{"hidden_size": 640, "num_attention_heads": 15, "vocab_size": 16285, "hidden_act": "swiglu", "qk_norm": false, "bias": "qkv", "init_std_qkv": 0.0277, "beta1": 0.9, "max_seq_len": 768, "doc_mask": true}
MLP neurons of a small language model. Each row is named by its layer, matrix (gate and up: input weights; down: output weights) and neuron, and shows model dimensions 128-255. Each number is 200 + 20 x the weight over its row's rms, rounded and kept within 0 to 999. A neuron's up and down rows have the sign that makes its largest values positive.
Before each neuron's rows, "fires before" lists the tokens most often just after its 100 highest values on Wikipedia text that the model never trained on; "fires in" lists the words (lower case) most often at its 100 highest values on Wikipedia text that the model never trained on.

fires before: " |"
fires in: "2", "1", "9"
L4.gate744,188,188,217,203,204,193,248,149,211,199,198,187,209,206,177,209,187,224,193,195,205,199,187,188,220,147,190,167,243,202,223,168,183,210,192,196,206,170,199,204,188,202,187,213,197,236,177,204,200,223,216,246,223,211,223,190,164,186,198,204,235,207,196,163,183,212,220,183,187,228,194,204,217,191,189,199,197,206,206,185,216,235,197,242,203,207,195,202,181,190,205,216,179,212,208,236,218,225,223,193,182,197,178,221,206,245,180,202,203,207,182,218,203,203,187,230,236,217,200,208,227,197,174,207,189,182,235,206
L4.up744,253,225,235,206,194,214,236,210,248,209,204,231,218,170,192,233,180,198,192,191,194,226,213,242,210,171,176,205,222,177,232,204,190,187,207,189,216,170,241,185,238,229,161,194,235,209,183,235,221,171,187,210,170,193,203,209,217,186,177,189,183,220,180,190,205,197,202,217,226,225,190,211,226,171,203,178,217,187,236,165,214,224,214,191,190,216,205,214,171,188,226,214,194,197,236,227,219,209,207,207,191,248,213,203,213,217,157,222,200,220,200,216,186,192,185,189,211,245,219,175,183,205,190,214,201,176,223,187
L4.down744,214,217,223,237,181,198,210,187,196,202,243,200,200,222,221,201,212,188,206,234,238,207,186,200,235,218,199,216,184,188,199,214,180,180,221,191,234,211,207,186,217,189,210,181,194,176,171,170,224,179,184,171,179,201,170,207,234,227,194,227,184,223,184,232,149,203,162,223,200,206,200,186,168,201,184,191,210,195,203,176,220,156,227,170,249,197,202,214,222,177,186,201,230,184,173,215,212,189,199,193,233,204,222,205,189,183,243,190,208,162,202,178,183,170,226,171,206,218,190,211,203,222,233,214,174,221,168,253

fires before: " |", "/s)", " –", " squad"
fires in: "m", "cookman", "medal", "i", "practice"
L2.gate696,188,193,201,184,157,168,184,191,200,201,207,220,230,216,214,173,193,195,221,191,184,241,229,209,207,205,220,215,196,206,190,187,215,192,180,217,217,169,216,171,202,198,188,206,238,185,195,181,202,181,195,197,243,180,188,247,226,210,165,195,235,179,217,194,185,210,198,190,216,234,195,211,217,218,186,226,181,195,205,208,186,226,168,159,203,196,222,166,188,171,215,203,204,183,231,212,179,268,228,188,240,179,193,213,182,185,214,189,199,208,210,174,191,188,184,212,196,193,215,195,193,211,201,183,229,190,214,193
L2.up696,206,227,192,183,197,192,215,193,195,194,190,222,208,189,210,210,220,201,212,222,177,189,220,191,195,194,191,234,211,182,205,162,192,220,223,178,185,166,164,192,174,193,228,168,191,216,183,198,222,207,169,197,207,197,230,209,212,180,185,205,206,208,222,227,250,201,189,183,170,166,194,216,230,191,216,215,220,206,202,213,197,206,207,207,194,223,200,208,197,232,187,169,188,220,189,214,212,196,199,227,216,229,175,252,200,215,192,213,235,212,201,181,192,223,223,186,174,197,223,185,185,189,226,188,193,192,207,212
L2.down696,201,212,145,185,200,214,189,197,188,216,192,198,231,179,212,188,194,176,206,145,211,230,172,217,207,183,215,205,177,223,192,204,141,173,172,204,183,203,207,216,181,233,227,187,220,174,162,198,204,204,194,191,182,205,219,192,193,213,158,206,211,186,168,173,186,184,211,193,204,210,226,195,150,195,164,235,196,186,203,243,176,195,209,178,182,177,216,220,204,181,194,206,201,167,192,218,204,188,229,224,183,227,180,211,202,159,185,158,172,182,195,213,230,174,228,209,179,187,192,245,198,213,220,201,175,194,224,206

fires before: " |", "\n", ";", " –"
fires in: "2023", "2018", "2015", "2020", "2011", "2024"
L4.gate87,200,190,210,208,178,232,208,211,235,195,196,207,197,192,172,210,239,204,237,200,189,216,189,190,235,204,197,191,222,200,203,192,279,203,210,224,252,223,187,211,164,208,167,208,185,187,181,197,223,198,211,236,206,183,223,236,171,193,185,213,228,157,197,198,181,250,216,238,233,228,185,182,225,210,207,177,180,238,168,198,175,215,238,194,186,185,190,212,211,210,199,193,206,198,176,210,169,206,210,169,182,221,181,201,175,195,188,170,211,211,218,165,198,219,209,189,194,211,258,218,187,219,179,198,188,191,220,206
L4.up87,193,184,222,208,221,191,174,198,196,181,235,216,198,213,236,188,173,165,195,163,181,189,233,187,212,193,210,223,203,186,190,208,140,197,207,212,213,189,187,230,205,220,224,219,189,225,224,135,179,189,206,145,191,210,184,191,219,195,209,200,208,193,204,201,223,190,217,219,238,173,185,157,192,191,202,197,189,197,191,226,187,193,169,166,226,193,217,162,213,177,201,200,185,196,205,202,228,189,199,227,218,182,190,213,179,233,210,174,205,190,214,199,193,201,187,239,185,200,174,206,197,213,184,201,210,189,216,195
L4.down87,201,209,191,205,175,209,219,198,249,195,155,213,189,224,144,179,216,203,202,232,194,210,225,182,208,206,188,181,203,205,201,158,222,193,212,226,226,217,178,240,183,178,177,213,204,199,185,197,216,194,199,238,187,173,208,202,182,198,161,204,226,152,174,217,149,228,211,223,188,205,185,194,259,198,232,187,181,215,190,187,193,205,210,219,190,205,215,205,207,203,195,206,218,217,150,220,161,191,214,176,174,225,191,228,204,193,206,192,183,222,218,179,191,192,220,162,190,197,233,200,184,201,200,191,154,193,192,196

fires before: " |"
fires in: "9", "13", "16", "8", "23", "17"
L2.gate1615,194,211,211,207,178,220,214,193,193,204,230,197,212,163,197,198,174,201,166,205,181,191,217,199,198,180,209,206,189,186,237,183,197,224,209,223,169,172,176,212,209,188,194,219,171,216,199,179,168,167,193,222,234,184,193,214,190,170,207,218,207,230,194,190,170,218,208,185,197,209,227,224,175,246,152,194,174,205,211,210,202,196,203,165,192,192,206,193,179,182,201,204,216,213,191,206,207,204,217,202,201,186,198,217,206,214,188,220,195,176,190,220,182,210,167,241,190,203,194,206,179,233,239,215,204,179,186,221
L2.up1615,233,195,208,208,185,239,188,177,233,192,193,195,236,210,145,190,218,187,218,200,228,182,205,221,205,244,224,184,176,180,210,197,214,178,185,186,190,235,204,181,189,212,206,213,172,206,225,202,203,214,180,197,207,183,187,199,212,192,169,228,183,214,187,187,208,150,216,209,237,212,192,221,250,169,202,230,168,242,191,189,207,204,181,186,196,205,165,180,196,200,216,205,203,226,191,195,183,199,200,172,180,218,167,191,179,194,239,182,193,207,213,224,183,221,221,204,176,238,191,199,192,223,208,210,197,177,195,191
L2.down1615,176,185,180,187,202,211,187,222,232,197,205,214,193,196,166,200,228,182,194,216,216,200,202,223,221,218,220,176,229,228,203,244,199,203,192,192,212,237,219,201,236,180,181,199,197,235,234,206,235,184,233,198,141,195,192,239,210,180,217,180,189,167,201,216,227,178,185,219,176,196,172,191,213,178,207,208,225,209,184,173,209,169,185,196,206,231,175,215,208,196,223,218,184,224,201,228,180,221,196,221,205,209,203,197,199,208,247,195,202,195,203,173,227,199,209,202,178,205,211,202,176,194,177,184,212,200,205,209

fires before: " |"
fires in: "6", "5", "7", "8", "4", "9"
L3.gate925,193,218,186,196,207,199,179,206,237,185,241,183,222,198,246,178,187,217,159,191,227,222,175,192,208,182,218,211,209,176,184,144,199,177,181,208,214,168,203,225,157,191,206,200,171,203,203,173,209,198,176,228,190,215,208,189,258,165,214,193,156,214,200,167,183,241,191,198,204,203,166,206,230,208,200,183,183,232,226,168,218,205,191,181,194,190,203,214,179,194,229,207,190,203,191,223,200,204,198,176,190,195,175,229,227,217,215,175,180,192,205,224,204,191,222,189,198,200,170,205,220,231,202,174,168,218,219,188
L3.up925,168,220,228,191,183,182,170,221,196,226,262,162,200,217,216,194,171,198,180,224,233,230,177,209,198,201,249,185,193,195,216,207,206,190,193,183,192,170,212,214,217,180,229,176,187,225,184,203,186,185,204,207,196,217,227,199,194,206,222,164,227,238,222,203,212,218,173,211,200,199,163,221,195,182,236,220,187,181,217,210,185,213,197,199,208,218,210,195,194,168,244,193,182,191,229,212,188,189,209,208,205,206,209,210,179,225,237,178,201,175,216,224,191,168,195,226,198,216,218,238,188,238,210,186,161,167,195,184
L3.down925,163,221,212,213,205,211,182,211,185,239,202,197,204,212,176,204,174,229,194,254,187,213,216,180,197,210,219,178,185,180,214,224,236,210,212,195,201,212,202,176,225,174,212,191,213,208,214,223,168,232,236,183,195,194,214,178,186,210,215,217,219,196,211,229,201,184,204,207,210,214,176,190,196,183,225,232,190,182,198,210,185,196,188,220,217,190,214,188,221,194,212,206,197,175,221,196,185,175,206,205,206,193,241,164,203,244,199,207,198,203,214,209,208,192,153,220,222,199,192,221,169,225,171,171,166,156,189,180

fires before: " |", " against", " (v"
fires in: "0", "1", "2", "4", "3"
L3.gate839,210,174,234,178,209,198,255,181,201,186,184,164,204,218,205,211,225,218,213,158,215,207,215,178,208,192,201,206,186,192,233,158,209,195,197,226,172,201,241,198,207,161,217,175,158,185,219,204,232,231,209,202,208,218,182,190,186,224,206,191,192,195,195,189,183,198,209,193,215,251,211,174,194,173,179,219,219,186,192,191,210,196,179,179,207,224,212,175,162,153,208,203,193,201,193,230,175,156,175,200,181,168,202,198,195,198,221,184,219,187,220,211,201,176,142,205,207,162,203,194,192,185,180,229,184,206,203,195
L3.up839,225,175,209,207,196,204,245,190,195,229,169,188,201,203,193,185,218,163,229,194,210,248,246,166,201,201,200,196,191,184,249,210,230,186,203,213,166,179,203,206,222,209,234,195,196,202,227,197,162,205,193,210,211,229,200,189,222,218,171,183,199,188,204,194,185,202,211,216,189,189,229,198,191,211,186,232,162,197,187,182,172,214,196,187,202,218,189,201,186,217,169,155,250,188,207,203,206,184,205,208,205,160,200,175,228,222,141,222,220,197,222,179,187,209,183,230,216,200,214,216,188,174,166,226,234,205,200,236
L3.down839,220,171,183,207,202,176,190,220,180,221,174,234,174,196,175,220,237,196,185,212,195,221,232,198,216,176,199,224,193,194,222,183,182,207,214,214,184,166,181,216,238,218,227,190,205,202,218,185,168,210,215,202,182,233,177,198,210,230,212,200,204,195,243,191,181,206,183,163,184,226,205,202,196,209,189,234,204,209,208,172,184,192,179,209,196,176,208,187,223,224,192,150,225,203,201,176,201,216,224,182,210,177,187,187,208,202,174,208,194,207,201,192,178,225,216,205,199,232,192,206,208,211,208,223,187,214,184,248

fires before: " |", "\n"
fires in: "18", "10", "15", "8", "6", "4"
L3.gate1672,234,214,222,184,196,194,222,164,197,221,178,232,206,187,185,169,175,205,217,190,211,211,245,209,199,220,233,236,192,190,228,174,225,207,209,189,185,211,227,194,170,227,212,226,206,217,222,202,247,227,162,211,203,162,209,176,214,201,186,204,180,210,166,198,207,228,242,222,226,200,198,190,205,180,222,180,215,203,213,184,209,193,173,200,199,178,199,186,220,230,217,215,192,204,205,210,211,186,193,178,191,154,210,228,204,227,233,194,213,211,198,198,199,194,186,192,180,201,208,217,192,218,174,200,207,216,222,196
L3.up1672,199,200,224,187,186,158,188,180,193,189,180,204,190,203,201,189,214,208,189,201,185,195,197,175,193,195,238,200,192,209,219,160,219,174,180,190,209,206,218,176,213,242,226,203,195,176,199,189,186,185,176,217,191,184,179,171,222,188,213,171,200,154,211,219,184,158,214,223,183,165,179,200,190,208,215,240,191,206,200,186,220,239,154,164,166,176,208,189,202,173,197,233,181,219,242,188,201,219,224,191,189,173,218,201,203,207,209,202,217,207,235,206,171,192,241,234,172,222,183,177,200,202,203,190,180,196,242,219
L3.down1672,211,187,163,168,215,208,180,175,209,217,217,236,189,177,199,240,172,179,196,210,210,208,130,192,229,210,224,187,205,218,224,230,201,201,190,189,251,199,207,211,230,180,203,196,204,176,207,216,202,183,192,163,183,205,216,193,190,188,259,190,168,183,184,205,227,208,166,201,212,175,205,213,168,202,195,185,180,194,187,198,216,184,209,204,214,218,181,201,199,201,182,215,207,211,204,213,223,208,226,195,203,198,183,187,214,220,219,190,200,204,216,229,202,173,213,214,220,186,184,198,191,217,210,193,143,205,192,212

fires before: " |"
fires in: "10", "9", "11", "1", "12", "13"
L2.gate493,177,227,212,203,179,206,221,176,217,197,201,220,222,172,209,200,188,173,198,205,159,228,230,182,174,191,203,229,202,216,193,181,215,199,187,199,219,201,174,206,218,200,225,216,181,225,189,178,190,199,220,210,254,182,214,196,182,190,196,192,203,200,222,242,229,231,204,217,238,203,218,237,197,177,210,189,209,227,171,227,192,198,210,190,247,207,175,213,195,149,214,192,195,230,234,196,193,236,234,162,161,211,185,178,184,196,203,210,217,185,200,206,213,209,188,196,212,180,171,206,216,236,200,222,182,199,216,212
L2.up493,205,166,192,165,176,196,188,198,203,164,199,198,224,225,211,183,200,187,197,192,176,209,166,207,186,209,200,193,185,204,207,198,237,124,174,202,199,235,194,169,184,231,201,236,206,213,201,227,204,164,189,184,218,181,173,164,184,196,187,179,198,174,213,200,180,192,207,216,222,226,194,189,189,184,174,146,187,211,199,223,215,200,193,166,196,227,219,230,187,191,235,204,210,241,211,224,188,204,211,209,181,207,200,210,222,216,160,216,201,188,185,185,202,229,192,204,170,211,178,177,229,228,228,170,231,197,170,206
L2.down493,172,183,203,194,234,189,212,189,198,207,216,176,166,203,184,221,162,221,186,205,187,203,194,205,220,219,221,183,199,210,203,196,215,206,192,195,198,228,186,206,206,164,147,191,220,200,249,221,178,213,199,170,158,199,246,194,204,183,255,214,216,211,193,200,207,197,161,208,209,173,186,213,189,229,198,183,201,217,196,185,238,171,177,232,173,180,189,229,187,222,210,168,172,196,156,225,183,229,181,242,176,184,252,187,193,180,190,186,185,193,236,158,161,191,164,212,179,193,219,211,177,197,195,166,220,201,199,229

fires before: " |", ")"
fires in: "26", "27", "cup", "28", "46"
L2.gate1198,202,213,198,222,222,187,207,201,218,209,194,209,205,211,157,197,214,243,241,213,247,240,238,227,179,201,184,211,211,223,219,179,216,240,202,199,212,243,190,193,230,193,235,218,202,233,204,177,209,196,198,172,215,213,190,179,169,178,216,172,220,183,186,205,193,197,208,215,224,199,220,172,206,150,218,187,190,196,221,170,161,207,218,229,248,201,192,200,206,245,165,189,205,160,205,179,178,208,225,202,201,154,191,177,207,216,186,200,206,189,224,206,160,232,167,203,214,179,183,188,182,203,190,208,226,213,231,184
L2.up1198,216,200,224,190,191,212,178,194,212,164,215,196,203,214,201,219,196,241,208,180,220,159,229,156,186,185,181,246,200,175,201,224,194,217,174,203,198,185,218,185,169,207,191,236,157,212,212,213,173,195,236,207,208,204,203,177,221,205,188,198,206,183,180,160,177,207,190,194,215,220,216,183,184,196,204,177,232,206,216,202,196,195,174,203,183,192,204,193,199,209,208,207,163,216,196,210,190,232,206,169,194,199,183,168,182,191,200,215,238,165,213,203,208,197,228,204,212,247,207,188,178,220,186,197,220,194,219,196
L2.down1198,211,226,179,215,220,206,189,216,203,201,181,200,211,188,192,182,216,181,221,184,191,223,216,228,229,211,223,170,228,234,195,260,196,226,243,219,208,232,204,206,233,186,216,183,181,204,230,187,193,179,175,181,184,174,207,184,179,181,237,178,235,223,220,218,200,193,193,187,184,196,183,179,190,174,207,208,176,189,193,190,201,192,188,190,253,177,200,200,190,226,189,168,211,156,187,203,217,185,168,230,171,184,206,211,218,171,206,196,201,201,175,216,222,210,176,192,200,158,195,197,179,222,200,236,201,213,206,199

fires before: " |", ";"
fires in: "18", "31", "17", "23", "24", "15"
L2.gate20,226,188,171,211,225,239,206,179,188,198,230,187,222,201,181,181,215,205,224,184,222,179,181,196,200,195,179,226,183,199,197,200,200,213,196,222,191,174,192,180,203,210,201,171,168,197,203,191,220,186,194,210,192,200,207,200,199,155,192,240,197,185,141,201,186,171,256,182,216,211,192,225,222,184,143,186,212,195,196,200,198,198,198,203,209,175,180,220,180,196,169,182,188,192,210,206,218,191,182,181,167,194,196,217,191,225,209,195,228,232,181,214,162,171,226,199,184,222,171,205,177,166,225,202,168,218,220,207
L2.up20,194,179,205,209,190,190,211,201,212,158,181,208,211,205,186,195,182,175,210,196,213,189,235,193,242,187,194,218,185,189,208,204,219,197,178,199,190,206,222,175,194,201,181,193,208,177,203,199,222,184,193,214,218,181,183,200,202,247,176,208,203,180,205,182,172,201,255,236,217,189,176,195,236,216,189,224,183,218,180,189,233,211,189,156,190,234,214,201,172,199,172,190,253,243,221,210,194,200,204,182,214,176,213,211,197,207,189,241,176,195,204,207,170,180,189,208,200,197,201,181,203,188,223,204,236,198,228,198
L2.down20,203,162,216,189,180,186,163,174,189,194,180,234,188,180,180,241,202,228,224,180,208,179,202,206,177,221,193,197,179,210,206,240,180,211,219,149,185,211,206,194,226,194,191,208,203,214,248,180,233,222,212,210,208,206,204,205,227,197,249,219,175,221,200,211,218,193,208,224,177,200,193,171,233,187,200,202,194,163,174,204,205,204,195,193,207,240,193,216,215,210,193,169,191,195,221,184,212,242,179,213,230,169,200,186,218,212,202,185,203,201,192,186,189,168,219,194,224,187,201,197,193,206,187,198,179,182,210,221

fires before: " |", "\n", ";"
fires in: "31", "48", "9", "13", "39", "46"
L2.gate1343,205,192,205,180,191,174,175,189,221,198,197,218,221,148,239,153,189,204,217,163,167,210,176,180,241,172,207,210,167,199,194,194,191,156,201,202,209,165,188,167,171,189,211,214,176,194,206,213,200,201,198,169,191,211,209,214,208,228,183,223,156,228,178,195,170,180,196,222,225,207,213,219,234,204,155,183,239,201,238,211,207,205,206,180,208,180,229,194,200,203,225,192,197,173,212,199,198,207,195,223,193,181,179,253,205,199,201,235,196,188,190,188,204,190,196,223,200,216,171,210,175,247,222,238,200,219,209,178
L2.up1343,244,194,192,210,197,197,223,171,194,221,178,216,238,189,187,226,197,217,202,210,181,191,206,205,209,223,235,176,179,203,210,207,199,216,231,206,193,212,222,198,221,239,178,209,186,178,179,199,216,215,188,218,186,199,212,202,199,249,192,213,188,212,150,214,211,202,236,197,232,206,178,200,192,225,203,202,214,177,198,218,193,240,241,214,201,183,167,203,211,195,201,183,228,189,198,169,175,189,224,159,220,182,195,207,209,214,232,195,203,235,208,222,221,189,207,203,223,232,208,230,185,208,245,228,186,200,214,199
L2.down1343,186,179,206,239,224,194,174,172,203,179,226,172,188,205,184,191,194,226,160,226,206,201,192,216,200,222,204,200,197,182,232,232,214,209,202,207,208,214,233,204,175,178,222,210,209,222,181,178,199,181,175,186,202,186,193,207,179,196,217,208,180,192,198,223,219,193,205,234,212,188,201,185,189,199,199,203,178,171,185,191,234,179,175,199,189,225,168,203,252,216,212,193,199,195,208,198,176,219,210,230,176,181,226,161,187,203,222,221,198,257,197,172,202,186,203,219,213,206,205,205,190,174,196,197,182,194,200,218

fires before: " |", " 0;", " 1;", "\n"
fires in: "2", "1", "3", "4", "13"
L2.gate51,196,199,217,206,195,165,199,198,207,220,228,192,207,191,219,171,197,213,167,177,180,180,217,172,196,189,213,213,209,183,204,180,222,182,195,209,189,189,212,180,223,182,190,212,177,157,218,194,219,169,207,211,194,207,188,146,174,196,201,181,242,200,204,201,218,219,236,241,205,222,202,218,235,190,179,198,197,192,181,208,183,227,196,212,199,236,197,179,209,238,233,204,250,222,213,185,207,211,197,195,225,190,227,214,193,238,175,222,213,191,219,176,203,196,193,197,230,192,235,191,129,190,226,219,201,236,208,213
L2.up51,197,217,194,211,183,168,221,211,184,205,186,164,244,181,210,216,236,232,193,187,212,220,219,205,191,190,206,190,191,219,178,204,211,197,197,199,203,194,173,172,179,201,180,221,209,179,188,214,200,224,195,195,166,197,193,198,187,226,227,216,179,211,187,203,224,177,191,211,193,182,203,196,172,208,192,195,180,189,154,202,209,217,156,201,194,185,212,203,207,181,208,218,211,195,224,190,254,200,162,197,196,185,223,201,204,231,195,205,198,221,228,201,188,196,159,188,217,210,198,184,146,165,228,197,212,195,212,185
L2.down51,190,192,202,178,184,214,224,209,202,189,229,151,202,196,145,219,187,199,188,203,191,217,221,223,191,208,209,201,202,231,219,186,203,185,196,164,218,237,175,154,219,181,240,218,191,270,234,205,210,192,176,205,190,180,197,203,206,225,237,192,186,237,220,187,223,175,176,184,197,178,189,215,205,184,198,242,192,179,178,162,191,224,194,202,190,196,174,206,215,174,187,203,167,233,184,190,185,169,242,199,228,180,212,163,201,227,191,225,218,195,191,224,229,183,184,203,210,217,211,250,201,215,207,205,180,176,182,175

fires before: " |", ";"
fires in: "15", "17", "16", "14"
L2.gate923,225,238,228,172,258,187,196,170,213,185,206,188,221,183,206,178,186,214,201,150,177,186,211,188,242,201,218,243,189,215,188,173,210,192,191,226,194,171,198,205,164,185,199,167,190,175,188,174,229,213,179,190,201,212,238,209,185,201,199,199,203,186,165,193,205,204,190,207,194,170,214,250,210,203,198,205,204,188,214,236,218,192,184,196,212,214,209,186,192,212,216,192,183,221,202,207,198,212,195,173,177,220,234,237,180,198,197,215,248,203,214,207,186,180,167,154,176,173,198,182,193,216,202,209,190,204,220,210
L2.up923,197,206,203,213,195,192,210,169,193,210,170,170,201,205,183,241,213,183,254,216,194,167,193,218,204,177,192,211,215,199,180,215,186,251,227,185,191,212,193,191,188,177,190,244,218,190,231,211,214,165,270,212,208,224,210,199,193,190,189,244,226,180,199,180,207,211,231,175,249,226,171,215,224,260,185,213,186,239,180,173,206,217,177,227,184,226,196,229,208,177,213,198,245,210,209,224,223,185,187,206,199,173,228,167,194,224,214,196,180,205,178,218,183,198,225,221,228,192,227,201,145,191,234,178,217,207,215,184
L2.down923,202,186,227,204,215,197,187,148,209,207,176,185,171,210,176,227,191,195,208,209,180,183,195,199,192,187,195,203,211,221,183,176,234,228,224,203,177,183,224,214,175,182,170,223,227,172,186,209,192,185,233,189,182,187,216,225,191,210,206,172,174,215,215,175,187,199,220,188,220,212,220,225,176,246,146,194,184,249,194,167,217,242,187,185,198,237,196,217,213,189,207,204,189,165,215,198,189,211,217,210,189,175,204,169,186,231,219,189,185,187,163,204,198,167,210,186,191,244,236,178,206,216,242,182,213,219,191,196

fires before: " |", "–6", "–6,", "–8"
fires in: "2", "4", "1", "8", "3", "7"
L4.gate960,204,194,228,205,196,214,134,204,192,189,197,178,198,167,185,216,202,194,230,185,194,210,238,222,196,227,211,215,186,188,193,193,244,233,229,199,200,215,220,217,200,193,194,193,191,210,199,187,186,227,158,205,215,193,185,195,163,199,217,210,175,218,243,176,196,218,211,190,240,208,206,211,210,191,214,208,174,202,199,210,209,200,228,226,165,226,200,205,184,182,222,200,190,160,223,225,195,200,165,140,230,203,201,230,236,182,188,200,226,183,196,226,237,179,207,191,193,200,170,176,184,202,180,235,170,191,219,206
L4.up960,223,211,235,201,211,203,227,190,225,178,243,255,215,188,211,199,207,193,181,222,185,172,164,216,255,173,217,202,193,200,192,203,203,186,214,218,235,189,210,204,196,233,200,187,189,222,187,193,207,181,226,196,193,189,182,181,201,163,209,195,213,225,211,162,198,223,217,199,198,192,193,233,205,180,223,174,218,250,181,176,198,147,194,157,215,199,232,178,161,182,218,233,214,199,166,199,207,214,240,228,201,225,188,182,183,201,215,211,198,178,191,215,205,189,173,216,219,184,204,181,195,237,209,222,197,193,221,218
L4.down960,227,199,224,200,177,210,170,176,202,197,214,171,203,174,155,206,198,188,214,235,160,218,215,252,191,218,219,215,191,211,235,179,209,220,205,205,207,186,226,196,206,183,174,190,205,206,235,206,198,196,160,193,192,174,191,199,169,227,233,209,195,201,227,208,228,201,205,165,229,214,196,230,199,216,220,186,182,194,192,189,215,219,159,206,194,230,198,203,184,182,227,202,205,199,229,178,209,203,152,150,195,205,209,202,203,180,205,186,182,204,193,219,201,195,211,192,202,181,200,222,175,199,197,233,176,182,203,217

fires before: " |", " 0;", " 2;", " 1;"
fires in: "1", "2", "4", "3", "46", "released"
L3.gate789,193,178,233,217,205,179,194,189,211,185,226,252,265,234,189,221,167,233,199,209,204,211,212,225,210,219,215,221,187,205,206,160,212,227,189,198,196,170,180,186,197,204,211,205,188,215,212,191,200,178,194,265,224,136,183,194,160,200,177,173,229,223,224,197,194,210,199,242,194,207,237,172,164,219,207,197,217,204,193,219,200,207,237,172,217,212,215,178,229,214,234,221,195,202,225,179,238,214,186,191,201,182,161,202,211,207,182,201,223,164,190,195,211,194,180,196,202,180,187,213,181,201,210,188,196,187,212,173
L3.up789,192,172,229,203,167,207,210,208,212,235,169,189,179,203,198,175,187,172,186,178,198,194,188,169,193,170,226,193,211,165,172,184,203,183,231,209,211,204,219,237,213,201,190,178,212,218,215,185,219,178,165,191,207,207,200,159,206,226,196,203,185,209,196,172,160,230,214,181,212,185,207,240,209,192,181,157,192,198,206,169,200,170,192,180,182,211,222,215,179,201,210,193,185,194,245,224,206,199,233,203,240,210,233,249,198,217,159,211,202,226,216,204,199,196,212,177,210,189,202,205,183,208,186,184,204,189,188,168
L3.down789,184,205,171,223,253,179,173,189,216,194,221,220,224,180,188,214,180,198,195,207,201,203,184,225,193,202,224,168,190,217,225,266,182,213,175,213,191,198,176,189,221,177,225,199,226,218,207,150,172,191,165,197,190,193,176,169,196,221,187,160,221,209,193,234,208,202,172,221,194,211,213,190,143,213,199,192,229,196,215,188,199,193,244,203,240,233,193,171,216,188,189,182,204,216,189,236,201,177,183,202,211,213,212,199,202,219,198,195,188,178,229,171,204,245,230,210,213,205,176,196,185,214,165,212,168,183,225,186

fires before: " |", ";"
fires in: "26", "13", "20", "31", "34", "16"
L2.gate1390,204,180,230,218,199,182,205,245,178,176,219,181,232,189,191,184,207,198,208,207,186,171,202,197,229,202,257,225,202,201,200,216,191,196,191,191,210,188,208,197,223,178,205,218,204,201,164,189,228,222,185,191,205,208,188,198,224,173,164,199,209,198,210,207,173,210,231,200,186,202,199,218,183,212,180,235,205,183,204,186,191,180,189,166,227,214,210,197,199,214,195,203,200,172,209,162,204,209,180,198,231,155,214,189,200,213,235,197,173,230,185,179,211,200,221,187,230,207,241,213,153,229,209,219,184,249,199,219
L2.up1390,185,180,180,210,203,228,224,190,206,213,215,210,219,207,194,216,196,200,205,205,186,208,226,223,171,171,176,200,204,168,182,197,207,194,186,223,203,212,193,173,163,201,210,213,188,226,208,194,198,200,183,234,241,218,213,188,188,176,218,240,170,205,203,188,160,192,220,180,231,196,149,169,199,179,178,181,188,225,195,247,224,180,214,222,192,202,185,202,199,219,184,219,183,177,165,235,206,198,184,169,255,254,189,220,205,184,182,211,213,184,210,214,194,177,215,206,205,201,217,211,205,235,208,175,185,194,173,211
L2.down1390,188,204,193,223,183,206,208,208,161,183,251,188,205,174,173,200,164,177,193,212,200,203,195,223,192,220,198,201,168,213,243,183,192,184,206,217,228,216,205,163,235,186,201,225,197,206,207,174,200,191,197,172,185,187,209,161,210,190,226,178,193,189,225,218,167,222,230,236,189,204,187,187,190,225,208,208,221,197,173,186,172,204,183,199,210,234,187,206,216,201,225,217,203,183,228,174,195,215,192,196,214,173,224,211,207,196,196,178,180,202,195,159,220,201,192,218,239,208,221,240,180,210,187,219,169,204,189,197